{"n_kv_head": 5, "d_mlp": 1920, "norm_eps": 1e-06, "qk_norm": false, "init_std_up": 0.0205, "final_lr_fraction": 0.03, "batch_tokens": 65536}
MLP neurons of a small language model. Each row is named by its layer, matrix (up: input weights) and neuron, and shows model dimensions 112-175. Each number is 50 + 15 x the weight over its row's rms, rounded and kept within 0 to 99.
After each neuron's rows, "fires in" lists the words (lower case) most often at its 100 highest values on Wikipedia text that the model never trained on.

L2.up697:57 47 57 32 47 57 55 49 56 59 27 64 25 88 50 75 57 53 45 28 45 31 33 48 72 54 62 53 23 54 35 45 53 42 75 38 70 40 34 25 39 43 53 36 67 71 33 63 62 23 28 51 39 64 68 51 50 29 55 41 44 44 36 43
fires in: "of"

L9.up452:79 49 47 37 42 42 59 47 38 44 57 38 81 54 51 62 45 66 46 64 47 53 69 53 66 16 36 27 38 39 44 62 67 41 30 38 32 49 47 36 35 36 57 45 45 47 23 51 59 73 61 61 64 51 59 48 50 65 27 61 52 57 31 26
fires in: "in", "on", "of"

L2.up790:45 42 21 67 19 47 79 62 46 42 58 55 45 49 60 25 43 47 48 45 54 69 40 55 45 53 54 42 66 44 68 68 65 45 60 53 78 33 65 32 72 12 54 32 51 57 27 62 54 28 49 56 80 43 63 61 56 18 60 58 61 61 26 39
fires in: "to", "would"

L8.up858:49 62 62 49 71 32 63 53 47 49 50 51 60 15 40 25 59 54 41 54 48 53 54 39 56 42 26 63 52 49 44 79 40 54 49 69 69 22 31 50 46 69 40 41 24 37 54 67 32 77 34 45 41 39 32 85 60 59 54 38 50 36 83 24
fires in: "by", "and", "since", "head", "according", "as"

L9.up1116:67 44 37 56 49 40 65 35 53 55 51 45 42 59 36 59 39 59 52 49 47 34 71 65 36 42 60 51 46 29 54 45 60 50 60 57 33 53 59 82 47 18 42 63 63 34 38 35 33 69 29 44 41 39 49 48 37 47 46 52 57 39 31 43
fires in: "a", "la"

L8.up1157:43 61 48 33 44 66 59 57 49 53 17 34 36 33 56 30 43 94 61 77 57 67 25 57 63 35 27 39 75 35 49 51 51 70 59 54 56 49 65 42 31 73 65 43 41 68 43 42 39 32 72 75 33 29 41 54 47 71 48 45 35 46 44 34
fires in: "in", "on", "an", "1"

L9.up1853:72 55 51 36 53 52 60 45 56 32 41 25 58 42 71 60 41 70 64 45 54 58 37 68 43 73 52 23 65 31 55 51 31 70 74 20 80 59 30 09 60 44 49 37 44 35 63 66 37 57 62 65 68 43 30 44 64 43 60 36 39 38 36 44
fires in: "has", "had", "have"

L9.up1104:47 53 58 69 61 70 38 37 60 41 47 34 34 49 44 57 28 30 42 83 41 65 38 61 60 54 69 43 38 38 55 51 73 70 33 61 46 39 45 27 48 46 47 64 48 42 31 54 19 33 24 49 52 45 74 66 48 48 35 64 39 57 70 45
fires in: "was", "a", "to", "of", "us"

L8.up1892:39 60 57 58 25 60 70 72 43 65 48 52 53 33 60 57 66 46 54 49 54 34 50 66 38 57 70 39 90 63 41 54 62 42 53 58 53 47 33 25 47 40 59 49 16 65 63 51 74 69 25 74 62 69 61 57 27 80 33 42 56 40 76 38
fires in: "high", "short", "low", "over", "free", "old"

L2.up1898:38 69 13 42 51 36 65 49 56 54 63 40 39 47 64 38 50 72 25 66 42 39 57 51 67 32 26 77 63 53 50 39 38 37 53 35 65 77 84 50 50 56 48 33 63 29 56 28 68 32 44 30 52 54 43 27 40 62 64 52 42 61 67 52
fires in: "the", "a", "this", "its"

L2.up274:78 46 30 64 49 56 67 60 45 42 65 41 52 52 68 68 45 36 73 67 77 48 66 59 47 58 42 60 37 34 53 60 18 60 63 60 48 25 44 66 40 42 49 48 41 46 51 31 50 61 14 42 21 51 37 12 52 46 33 63 59 36 71 30
fires in: "it", "which", "that", "he", "they", "one"

L2.up1134:38 30 61 45 34 43 65 50 66 55 72 75 40 67 56 28 40 42 45 27 65 55 28 66 54 51 15 85 37 38 52 30 61 43 49 53 62 59 46 47 43 54 36 37 40 68 32 48 61 10 77 41 46 44 69 54 40 51 26 72 78 36 39 52
fires in: "as", "that", "in", "and", "which", "at"

L8.up1646:34 45 51 56 59 37 57 63 38 44 74 64 62 17 40 58 43 38 44 68 65 59 37 44 47 61 30 67 64 42 17 60 43 69 48 49 70 43 71 80 45 65 57 27 53 59 35 50 47 37 55 53 45 40 59 51 57 70 45 35 72 93 27 57
fires in: "in"

L8.up670:44 15 25 42 65 62 54 39 31 41 73 60 49 49 44 48 65 58 56 26 41 63 43 56 46 57 41 64 51 45 41 49 51 43 33 36 28 39 64 51 74 32 42 53 25 43 43 57 56 35 65 68 55 55 58 49 50 45 62 66 47 51 41 39
fires in: "as", "where"

L8.up1739:32 50 34 48 57 37 54 15 32 60 31 54 54 57 59 33 57 67 71 50 73 37 65 37 64 51 36 83 34 52 70 43 62 56 51 54 55 26 62 65 47 23 39 17 14 45 60 61 51 58 46 61 35 55 85 49 36 55 43 52 30 45 39 71
fires in: "to", "would", "they"

L2.up182:46 49 34 53 64 95 23 37 64 49 24 66 22 40 46 64 50 49 33 75 79 47 78 97 62 73 69 54 64 68 47 61 43 60 31 68 40 21 43 31 44 70 32 59 59 39 49 29 26 51 31 65 11 65 59 51 54 22 25 65 35 75 61 34
fires in: "they", "he", "it", "company"

L9.up1812:25 45 59 62 51 40 40 58 22 42 60 55 49 72 52 33 69 65 56 41 59 65 44 64 60 37 36 52 51 65 63 53 68 37 40 65 55 38 73 42 39 29 53 21 42 17 49 52 68 27 33 48 41 53 75 39 53 67 64 50 44 36 24 64
fires in: "to", "i", "they"

L9.up1500:78 27 44 58 71 57 33 45 58 53 38 54 58 64 34 49 53 61 54 50 49 64 65 78 48 32 30 43 02 37 46 38 67 47 18 54 85 36 64 56 23 55 66 33 38 38 84 65 50 42 64 56 58 33 65 33 30 39 51 32 44 52 32 30
fires in: "by", "in", "of", "from"

L8.up1191:73 49 58 44 45 46 71 73 35 65 48 51 33 41 37 57 66 59 64 73 61 24 55 61 54 38 71 59 22 56 42 68 48 63 28 18 43 65 43 34 43 28 66 40 39 54 78 39 95 44 26 44 65 68 29 40 62 56 63 28 46 74 52 28
fires in: "of", "from", "for", "and", "played", "in"

L8.up1335:45 41 66 54 36 55 43 32 44 60 53 49 38 47 35 31 44 71 44 74 53 34 46 66 46 12 35 71 44 27 49 57 59 56 43 60 56 63 55 63 26 29 46 50 56 26 25 39 61 30 57 40 27 40 31 64 38 49 50 77 60 42 46 43
fires in: "who", "he", "have", "i", "to"

L2.up1636:26 34 62 52 15 59 65 48 40 58 46 48 47 60 18 36 30 56 51 35 61 68 37 42 31 32 68 57 18 16 52 71 46 23 59 71 48 76 36 55 52 54 40 65 47 58 57 66 54 18 72 56 59 40 61 64 40 60 60 52 58 67 42 40
fires in: "and", "at"

L2.up644:77 32 42 74 55 50 66 41 37 84 68 38 42 38 21 49 49 41 31 38 73 58 32 30 31 51 70 33 59 18 43 25 38 44 91 53 58 49 52 65 69 72 25 47 32 42 46 51 50 57 23 30 44 69 31 30 62 68 62 48 64 56 57 76
fires in: "of", "to"

L8.up344:70 53 13 34 74 73 44 51 48 57 55 30 38 47 26 49 37 65 42 62 34 66 24 49 49 66 64 61 23 52 47 65 26 44 30 50 73 52 24 44 61 18 46 40 53 41 40 56 47 49 62 55 72 52 61 60 57 57 16 28 39 49 89 39
fires in: "in", "as", "for", "including", "like", "and"

L2.up674:30 51 60 42 33 53 29 54 58 60 75 48 49 52 46 81 72 63 43 84 42 39 48 48 17 54 34 36 35 25 74 44 52 73 51 31 65 65 59 66 50 39 42 62 69 59 43 28 41 39 46 50 41 31 64 69 49 39 56 51 67 56 38 49
fires in: "a", "raed", "takealot", "one", "an"

L8.up1432:68 41 52 45 59 43 34 20 37 48 38 72 67 50 48 86 87 59 36 29 42 39 77 45 64 62 45 43 40 57 63 46 48 58 44 43 76 47 54 36 78 34 71 61 67 56 59 51 63 43 64 43 39 32 52 53 66 48 48 32 27 37 62 49
fires in: "on", "off", "at"

L9.up246:59 65 32 35 63 47 61 34 51 44 56 48 52 41 61 53 47 86 72 54 55 35 77 47 56 31 52 48 51 39 41 49 38 59 62 53 69 49 67 54 76 22 42 36 30 36 75 52 71 71 44 76 40 54 55 47 41 61 64 41 41 40 52 62
fires in: "to", "would", "they"

L2.up5:50 69 50 36 52 57 37 56 61 48 57 82 42 58 62 78 43 74 38 50 61 58 36 59 38 18 29 46 39 27 72 46 72 41 38 67 48 48 39 52 40 74 51 40 53 27 91 40 29 56 59 35 31 48 43 43 46 58 54 68 64 60 57 49
fires in: "also", "from", "in", "which", "with", "would"

L9.up163:45 21 49 57 38 42 83 20 29 64 59 61 23 10 68 72 68 55 46 63 65 50 67 47 64 40 24 40 57 46 75 54 72 28 63 67 37 76 65 27 67 46 66 47 47 54 44 58 58 57 30 55 59 77 70 36 41 49 67 56 57 49 46 73
fires in: "to", "would", "may"

L8.up955:46 96 48 39 67 52 22 55 46 46 50 68 63 73 48 59 45 35 40 37 44 75 63 41 26 39 61 33 63 30 54 47 37 75 47 49 40 60 32 46 44 38 59 49 50 43 79 68 29 36 50 52 62 35 69 39 66 63 55 52 44 61 61 29
fires in: "new", "united", "had"

L8.up380:45 40 56 45 53 53 36 61 45 50 78 41 64 51 46 54 38 62 41 52 30 49 57 59 50 55 72 50 41 61 70 61 39 58 70 47 29 47 24 49 43 21 57 39 39 34 42 28 34 66 62 56 50 16 41 32 48 74 48 37 67 41 60 60
fires in: "after", "following", "to", "despite", "by"

L9.up1317:64 49 72 48 59 55 61 76 36 61 75 54 64 57 49 37 52 42 44 64 59 61 33 29 28 64 43 59 74 30 54 81 56 70 29 31 47 70 20 29 40 46 65 58 38 54 31 50 45 22 66 50 56 69 37 46 52 52 52 33 51 47 60 17
fires in: "november", "may", "february", "december", "april", "october"

L8.up1664:41 76 71 46 52 44 50 52 47 51 51 55 44 42 76 65 67 37 56 37 57 42 55 75 53 28 59 20 58 25 21 59 21 67 61 46 54 38 58 54 50 56 65 32 48 65 58 37 32 50 62 45 77 49 61 48 60 53 30 57 37 68 42 34
fires in: "be", "of", "were", "are"

L8.up764:39 45 35 42 38 40 50 77 32 50 41 54 33 80 17 49 53 50 55 57 59 61 65 60 66 77 49 59 37 49 53 75 49 41 62 68 68 75 66 46 47 38 67 41 74 49 28 49 36 57 59 43 11 48 46 44 34 60 22 66 47 55 58 50
fires in: "at", "on", "of"

L2.up1174:62 12 51 34 72 49 56 51 61 67 33 60 60 59 44 65 32 59 71 54 35 68 55 51 63 31 48 67 34 32 31 39 58 47 45 58 36 49 46 46 44 71 46 37 35 46 65 25 16 51 41 66 55 06 37 38 64 63 38 30 63 33 42 56
fires in: "of", "and", "on", "raed", "over"

L2.up298:49 33 53 48 82 64 53 60 63 61 39 54 60 60 33 59 66 46 80 34 43 53 49 56 43 55 21 28 14 67 50 42 52 73 37 37 69 75 61 25 71 49 49 75 54 43 51 49 43 47 59 52 31 37 83 71 42 39 58 34 46 51 50 58
fires in: "and", "plaza", "volleyball"

L9.up1824:63 99 51 67 64 70 86 59 51 60 25 33 64 54 48 44 43 48 78 43 56 66 49 49 52 43 34 41 36 43 52 47 67 59 29 56 45 41 44 40 64 30 44 40 46 58 35 59 42 70 61 58 82 45 36 46 52 31 56 68 35 56 56 49
fires in: "is", "in", "on", "with", "an"

L9.up225:48 47 42 56 89 52 66 48 40 42 67 60 48 42 45 29 49 77 70 60 56 27 67 29 56 54 52 55 40 57 74 31 55 60 73 36 41 44 42 52 74 28 53 55 45 50 62 67 66 54 50 58 31 51 61 47 42 39 63 59 13 50 50 44
fires in: "to", "would", "helped", "could", "must"

L9.up715:25 65 51 60 42 44 73 33 45 19 78 46 37 34 64 39 40 61 69 49 45 55 32 68 37 31 31 53 78 31 38 57 43 30 46 49 44 51 35 64 39 44 58 42 66 53 71 49 61 60 39 68 39 53 67 33 62 53 84 33 38 42 60 73
fires in: "united", "mass"

L8.up612:39 57 47 85 48 52 44 31 39 66 42 47 73 80 74 38 42 45 45 78 47 68 58 56 42 40 39 57 56 62 86 39 57 30 32 34 73 35 46 57 38 55 42 48 63 32 60 46 72 57 46 43 40 31 51 48 92 50 48 44 49 80 75 41
fires in: "is", "was", "as", "first", "became"

L8.up710:35 52 65 25 55 33 42 52 58 35 43 43 75 46 51 61 71 47 20 50 77 15 73 66 66 54 47 47 67 58 45 43 65 48 79 35 45 47 52 56 51 43 34 25 46 40 44 60 74 25 29 26 81 52 68 65 51 39 20 36 60 58 38 38
fires in: "of", "other", "several", "various", "two", "all"

L8.up1673:68 24 35 56 67 51 73 47 45 59 48 52 45 43 53 34 52 23 49 55 58 28 79 49 32 00 71 57 53 70 68 60 56 71 51 44 46 75 68 55 23 43 32 39 52 60 55 41 38 18 41 89 80 63 73 43 47 45 34 43 37 56 53 55
fires in: "of", "us"

L9.up1595:50 49 28 70 64 47 50 47 27 26 17 65 42 42 65 58 62 55 45 68 67 60 70 39 62 46 60 96 75 53 53 37 38 42 66 66 59 74 49 51 16 38 50 52 58 77 39 51 38 43 57 48 58 58 45 72 66 59 69 62 59 71 87 64
fires in: "the", "is", "also", "as", "then", "and"

L8.up754:69 59 31 50 10 64 46 35 63 85 29 42 35 44 38 57 30 35 60 64 26 62 63 62 43 52 59 43 16 49 75 55 30 52 61 65 60 63 56 41 59 56 61 33 38 56 58 63 42 31 44 32 72 64 61 61 68 60 50 38 66 45 74 58
fires in: "as", "of", "that", "republic", "age"

L2.up1679:65 32 64 29 74 63 70 44 45 00 48 64 31 41 36 68 46 45 67 31 70 54 32 60 36 44 60 52 70 44 35 43 61 35 49 39 40 49 64 37 48 27 64 30 31 60 74 52 80 43 59 65 41 55 75 55 64 54 52 53 48 47 69 37
fires in: "to", "river", "oglu"

L9.up196:83 68 57 45 69 25 53 49 53 73 64 74 60 32 31 50 58 56 52 40 60 46 51 50 35 52 61 70 47 71 44 70 43 43 55 60 61 51 47 44 39 49 34 38 56 54 47 55 34 29 56 49 58 53 51 50 75 47 56 33 67 50 55 26
fires in: "during", "of", "with", "led", "following", "over"

L2.up1050:69 70 46 24 61 43 18 31 40 87 48 39 45 54 60 37 48 30 56 73 54 50 40 48 80 59 34 52 45 42 32 30 35 31 62 56 47 66 76 48 32 45 40 42 57 51 51 16 38 38 42 61 51 17 52 34 29 75 27 60 30 57 59 66
fires in: "and", "were", "two", "with", "25"

L9.up1772:36 51 53 44 62 42 69 32 51 38 52 54 51 41 49 53 26 76 51 32 62 46 45 77 23 55 59 21 53 36 57 48 63 16 77 55 68 29 30 58 36 49 60 47 73 55 45 47 51 27 60 48 70 42 42 37 38 53 60 35 50 55 60 39
fires in: "his", "s", "the"

L9.up597:62 47 42 33 59 60 40 26 52 63 55 60 14 37 45 47 45 54 38 70 64 38 50 38 12 65 40 49 52 42 30 49 25 69 45 49 50 41 21 41 56 62 99 56 76 41 54 52 75 50 51 56 41 55 50 39 56 36 30 40 48 66 41 47
fires in: "may", "march", "october", "september", "hard", "heat"

L2.up498:97 33 56 50 57 40 58 29 62 44 35 39 53 38 80 52 72 62 43 65 51 46 55 37 35 42 50 59 39 53 58 52 51 61 37 54 60 65 73 34 48 61 47 62 16 85 59 62 64 34 54 65 44 35 71 63 44 75 67 40 33 36 53 51
fires in: "to", "from", "played", "take", "place"

L9.up1437:38 41 35 21 51 51 57 44 57 61 30 64 42 65 41 61 67 35 64 49 48 41 14 36 45 55 31 51 58 54 38 27 56 41 47 46 39 20 58 52 68 38 41 42 25 35 24 42 51 51 48 52 39 66 71 43 60 53 40 84 43 52 46 50
fires in: "as", "most", "how"

L2.up728:31 54 61 38 70 42 72 72 43 42 64 47 56 63 47 52 54 61 46 33 42 50 56 69 38 49 82 54 18 53 55 46 46 35 42 46 22 37 61 39 48 54 56 33 63 68 28 56 64 64 42 55 23 33 43 42 76 44 67 36 32 35 43 42
fires in: "of", "and", "or", "as", "raed", "din"

L2.up1866:57 46 64 15 70 43 44 69 39 48 74 46 79 67 49 61 38 62 60 58 55 42 56 53 71 56 52 73 40 75 48 35 35 53 70 35 62 46 31 68 51 70 34 25 38 45 42 47 61 48 56 55 64 69 39 41 18 42 78 65 38 30 47 64
fires in: "6", "of", "two", "5", "three", "several"

L9.up131:59 49 18 53 46 53 41 28 69 39 56 63 51 36 58 54 50 76 68 51 40 53 43 45 40 43 40 74 36 42 32 59 44 56 44 57 53 84 45 70 29 71 79 44 69 64 74 54 55 56 42 71 21 32 27 36 62 35 49 53 58 60 41 44
fires in: "he", "figulus", "she", "and"

L8.up55:62 43 45 34 72 36 44 73 57 56 64 35 33 37 41 52 43 54 56 60 56 57 68 61 34 32 70 47 47 49 48 48 56 38 50 57 38 56 31 46 59 06 78 46 43 45 44 61 44 35 44 77 44 52 39 72 61 33 73 45 63 77 88 50
fires in: "of", "as", "and", "to", "that", "with"

L8.up607:68 24 21 29 43 44 49 50 59 61 60 54 73 41 55 50 58 26 56 55 83 44 57 50 54 19 52 84 34 34 99 53 58 69 61 51 66 22 62 56 53 65 60 43 65 83 25 48 67 69 48 48 34 56 47 38 29 37 49 51 27 49 51 35
fires in: "on", "2009", "would", "must"

L8.up813:74 40 63 49 19 56 57 48 38 62 62 66 60 41 52 36 61 57 52 72 57 48 68 63 48 50 45 42 52 19 47 56 49 36 53 64 28 81 63 53 61 59 38 71 38 23 36 24 54 30 54 62 59 67 23 66 57 56 61 57 60 42 13 37
fires in: "career", "history", "life"

L9.up1851:26 49 44 75 51 59 69 75 52 38 46 26 38 65 50 37 45 40 41 58 50 41 50 24 52 30 37 30 49 41 74 55 57 63 23 30 83 72 77 62 37 68 53 35 72 35 55 33 48 36 54 62 45 47 30 60 25 33 43 55 29 28 64 48
fires in: "one", "those"

L2.up1622:26 56 49 48 42 29 63 50 72 49 43 68 29 45 64 57 57 64 52 51 47 37 33 35 52 25 63 56 41 41 76 53 53 32 65 30 48 48 48 26 50 68 53 34 55 60 56 48 27 54 37 53 53 55 59 26 37 71 50 64 37 45 70 34
fires in: "of", "in", "more", "that", "about"

L2.up1634:48 42 49 28 64 40 39 47 65 67 37 00 44 41 69 32 49 57 60 68 48 61 44 51 52 66 24 26 51 61 69 46 53 54 43 64 45 63 38 47 35 75 33 49 58 18 62 55 56 48 77 38 58 53 14 35 49 73 47 59 52 49 56 59
fires in: "this", "such"

L8.up178:34 33 29 41 51 65 50 23 58 43 98 70 23 22 69 36 30 58 44 57 49 53 66 57 47 35 55 45 44 54 37 48 48 65 47 66 43 67 68 30 63 61 60 14 31 36 45 44 31 37 21 51 38 43 55 72 36 45 79 31 80 48 64 46
fires in: "to", "not", "t", "would"

L2.up1288:79 41 26 85 60 30 55 46 55 36 39 62 72 28 31 43 60 33 60 58 40 40 54 79 37 62 57 53 37 32 61 58 41 22 55 43 55 71 62 77 43 70 58 52 84 66 44 55 51 49 47 56 41 56 66 47 61 57 46 66 29 64 40 29
fires in: "his", "the", "an", "a"

L2.up1292:61 41 21 46 44 38 57 43 71 76 43 79 55 39 38 49 54 66 33 66 43 50 65 28 62 59 49 64 53 88 38 22 32 56 37 34 40 51 85 78 47 60 33 48 42 54 36 72 69 80 22 60 41 55 66 46 43 47 35 84 70 82 70 57
fires in: "he", "she", "it"

L8.up168:49 54 48 25 76 64 54 66 44 56 32 62 36 22 73 57 60 51 43 66 54 29 63 27 52 50 62 43 22 43 67 63 61 54 57 62 30 65 26 58 63 38 57 54 39 61 52 44 52 48 58 80 74 43 51 49 45 26 52 14 48 38 49 52
fires in: "to", "from", "in", "near", "between", "into"

L8.up1280:66 60 71 62 50 34 47 44 07 50 49 45 26 50 65 44 42 83 45 43 52 50 42 47 59 62 46 62 40 23 33 60 34 48 39 34 61 50 66 55 49 40 43 34 70 58 36 50 59 46 56 30 55 55 90 53 60 40 36 51 59 50 49 67
fires in: "his", "her", "own", "death"

L9.up1086:69 46 54 62 50 45 75 41 84 51 43 46 55 49 52 53 20 52 57 73 45 36 41 42 26 65 41 23 72 24 46 76 73 67 69 43 39 60 62 60 47 50 48 54 55 44 69 73 46 14 78 78 52 54 42 61 36 62 55 45 71 23 57 32
fires in: "an"

L9.up623:69 83 35 25 69 40 57 46 37 38 53 23 44 34 49 99 55 72 45 78 89 28 48 62 45 29 24 47 44 47 45 44 82 52 64 44 63 36 36 67 38 49 68 32 31 47 42 58 43 28 68 38 70 48 26 63 41 53 60 40 56 53 70 26
fires in: "of", "to", "with", "on", "for"

L9.up1821:34 50 36 42 59 47 59 44 63 45 54 44 61 38 55 53 09 49 55 63 44 43 30 58 56 52 58 60 44 51 37 59 52 71 51 52 54 59 22 23 56 44 81 42 57 47 55 41 68 48 46 59 37 43 55 66 50 58 62 46 32 57 70 55
fires in: "national", "united", "state", "first"

L9.up1299:44 17 70 49 62 83 35 54 35 37 47 31 62 34 35 33 68 40 39 45 63 35 61 69 45 40 62 58 66 44 44 85 47 42 51 76 18 63 35 52 37 48 59 55 63 48 39 62 44 62 53 53 71 25 24 51 70 69 57 21 25 44 78 59
fires in: "while", "by", "and", "for", "before", "after"

L9.up1718:73 68 49 34 57 73 66 30 50 37 51 34 45 55 29 43 39 55 41 54 37 54 63 49 62 59 63 20 54 49 44 51 54 79 51 09 70 63 60 39 40 89 38 68 40 44 66 42 46 42 39 66 60 28 48 74 60 55 57 35 43 20 56 60
fires in: "have", "has", "had"

L8.up1006:52 46 58 40 52 55 68 61 29 70 57 74 52 53 63 42 63 43 48 46 57 16 58 72 55 33 22 66 60 51 56 42 59 40 68 24 61 74 58 30 78 32 57 18 46 56 66 71 61 42 61 58 56 36 41 52 56 73 63 46 62 37 59 37
fires in: "in", "under", "of", "at", "by", "to"

L2.up505:40 59 40 27 54 57 69 49 08 41 43 59 66 53 55 45 48 63 43 32 54 26 52 63 61 41 36 43 41 66 49 68 26 35 67 49 55 51 83 61 60 60 48 41 21 26 56 62 17 40 53 55 65 48 62 54 54 41 41 50 62 33 35 54
fires in: "when", "in", "13", "between", "27", "with"

L8.up940:47 37 67 82 33 41 34 76 46 80 39 63 44 45 22 61 16 55 45 31 82 47 78 57 65 52 47 71 51 52 62 41 39 39 49 43 37 55 42 48 39 55 75 40 62 33 31 59 69 36 45 54 47 55 54 56 35 72 38 32 66 60 69 32
fires in: "in", "and", "revealed"

L2.up1001:54 53 23 34 35 41 56 25 66 68 72 62 45 30 73 62 45 81 64 41 53 61 61 73 60 37 27 60 60 74 29 62 65 83 35 57 70 66 49 42 31 55 56 40 54 45 59 66 34 81 52 35 35 18 39 35 67 42 49 46 56 47 55 49
fires in: "also", "not", "were", "now", "then"

L8.up226:42 61 42 65 39 61 38 28 16 21 52 56 56 55 57 44 46 65 68 59 75 51 64 50 50 63 65 64 49 35 67 66 91 56 81 68 48 62 61 44 55 20 72 19 40 55 48 48 57 55 53 74 46 47 62 51 35 34 62 68 86 46 59 48
fires in: "could", "would", "can", "to", "must", "not"

L8.up144:35 69 26 66 53 43 55 53 56 44 47 56 32 42 60 44 42 50 59 48 44 70 26 28 80 30 46 70 46 36 43 65 62 62 44 57 27 77 54 74 44 25 77 50 27 37 57 64 53 57 35 68 66 26 67 54 44 30 37 54 69 42 34 36
fires in: "to", "would", "could"

L8.up1173:47 45 47 47 43 61 55 36 62 43 21 47 50 51 65 39 40 42 55 46 54 42 39 45 41 46 59 48 56 39 29 58 48 45 31 43 67 74 64 67 53 67 69 63 34 34 69 31 49 68 54 73 62 32 49 13 62 36 40 60 49 65 75 34
fires in: "have", "had", "has", "set", "released"

L9.up386:52 41 51 52 58 55 75 48 58 52 59 47 40 62 67 55 52 37 29 67 61 56 64 58 45 37 40 63 34 60 49 69 51 37 44 38 56 51 46 68 72 60 70 69 59 50 46 32 55 46 20 33 47 36 38 32 40 58 68 58 69 70 45 39
fires in: "a", "per"

L2.up1755:44 38 59 37 26 62 71 45 43 56 43 66 50 54 85 56 79 45 69 43 60 42 36 62 59 50 28 27 50 49 71 33 50 50 49 51 58 46 48 39 40 40 75 26 33 42 27 57 64 41 33 52 61 47 60 26 44 60 45 44 33 48 60 56
fires in: "0"

L8.up1050:65 67 70 45 71 45 60 55 60 79 33 56 56 44 49 79 54 46 39 45 69 41 99 59 48 38 24 47 28 35 57 45 61 62 41 73 84 40 22 63 40 14 76 29 21 65 31 47 37 52 55 43 57 39 46 45 52 75 53 35 51 43 53 11
fires in: "of", "among", "for", "under", "in"

L2.up487:38 84 32 37 59 25 64 50 52 32 22 81 26 53 84 73 72 50 64 33 39 46 46 65 35 61 62 39 47 56 64 46 55 44 45 33 22 44 53 46 25 45 52 55 52 60 41 62 66 47 48 57 43 55 44 52 64 24 56 81 41 43 32 44
fires in: "in", "of", "to", "into"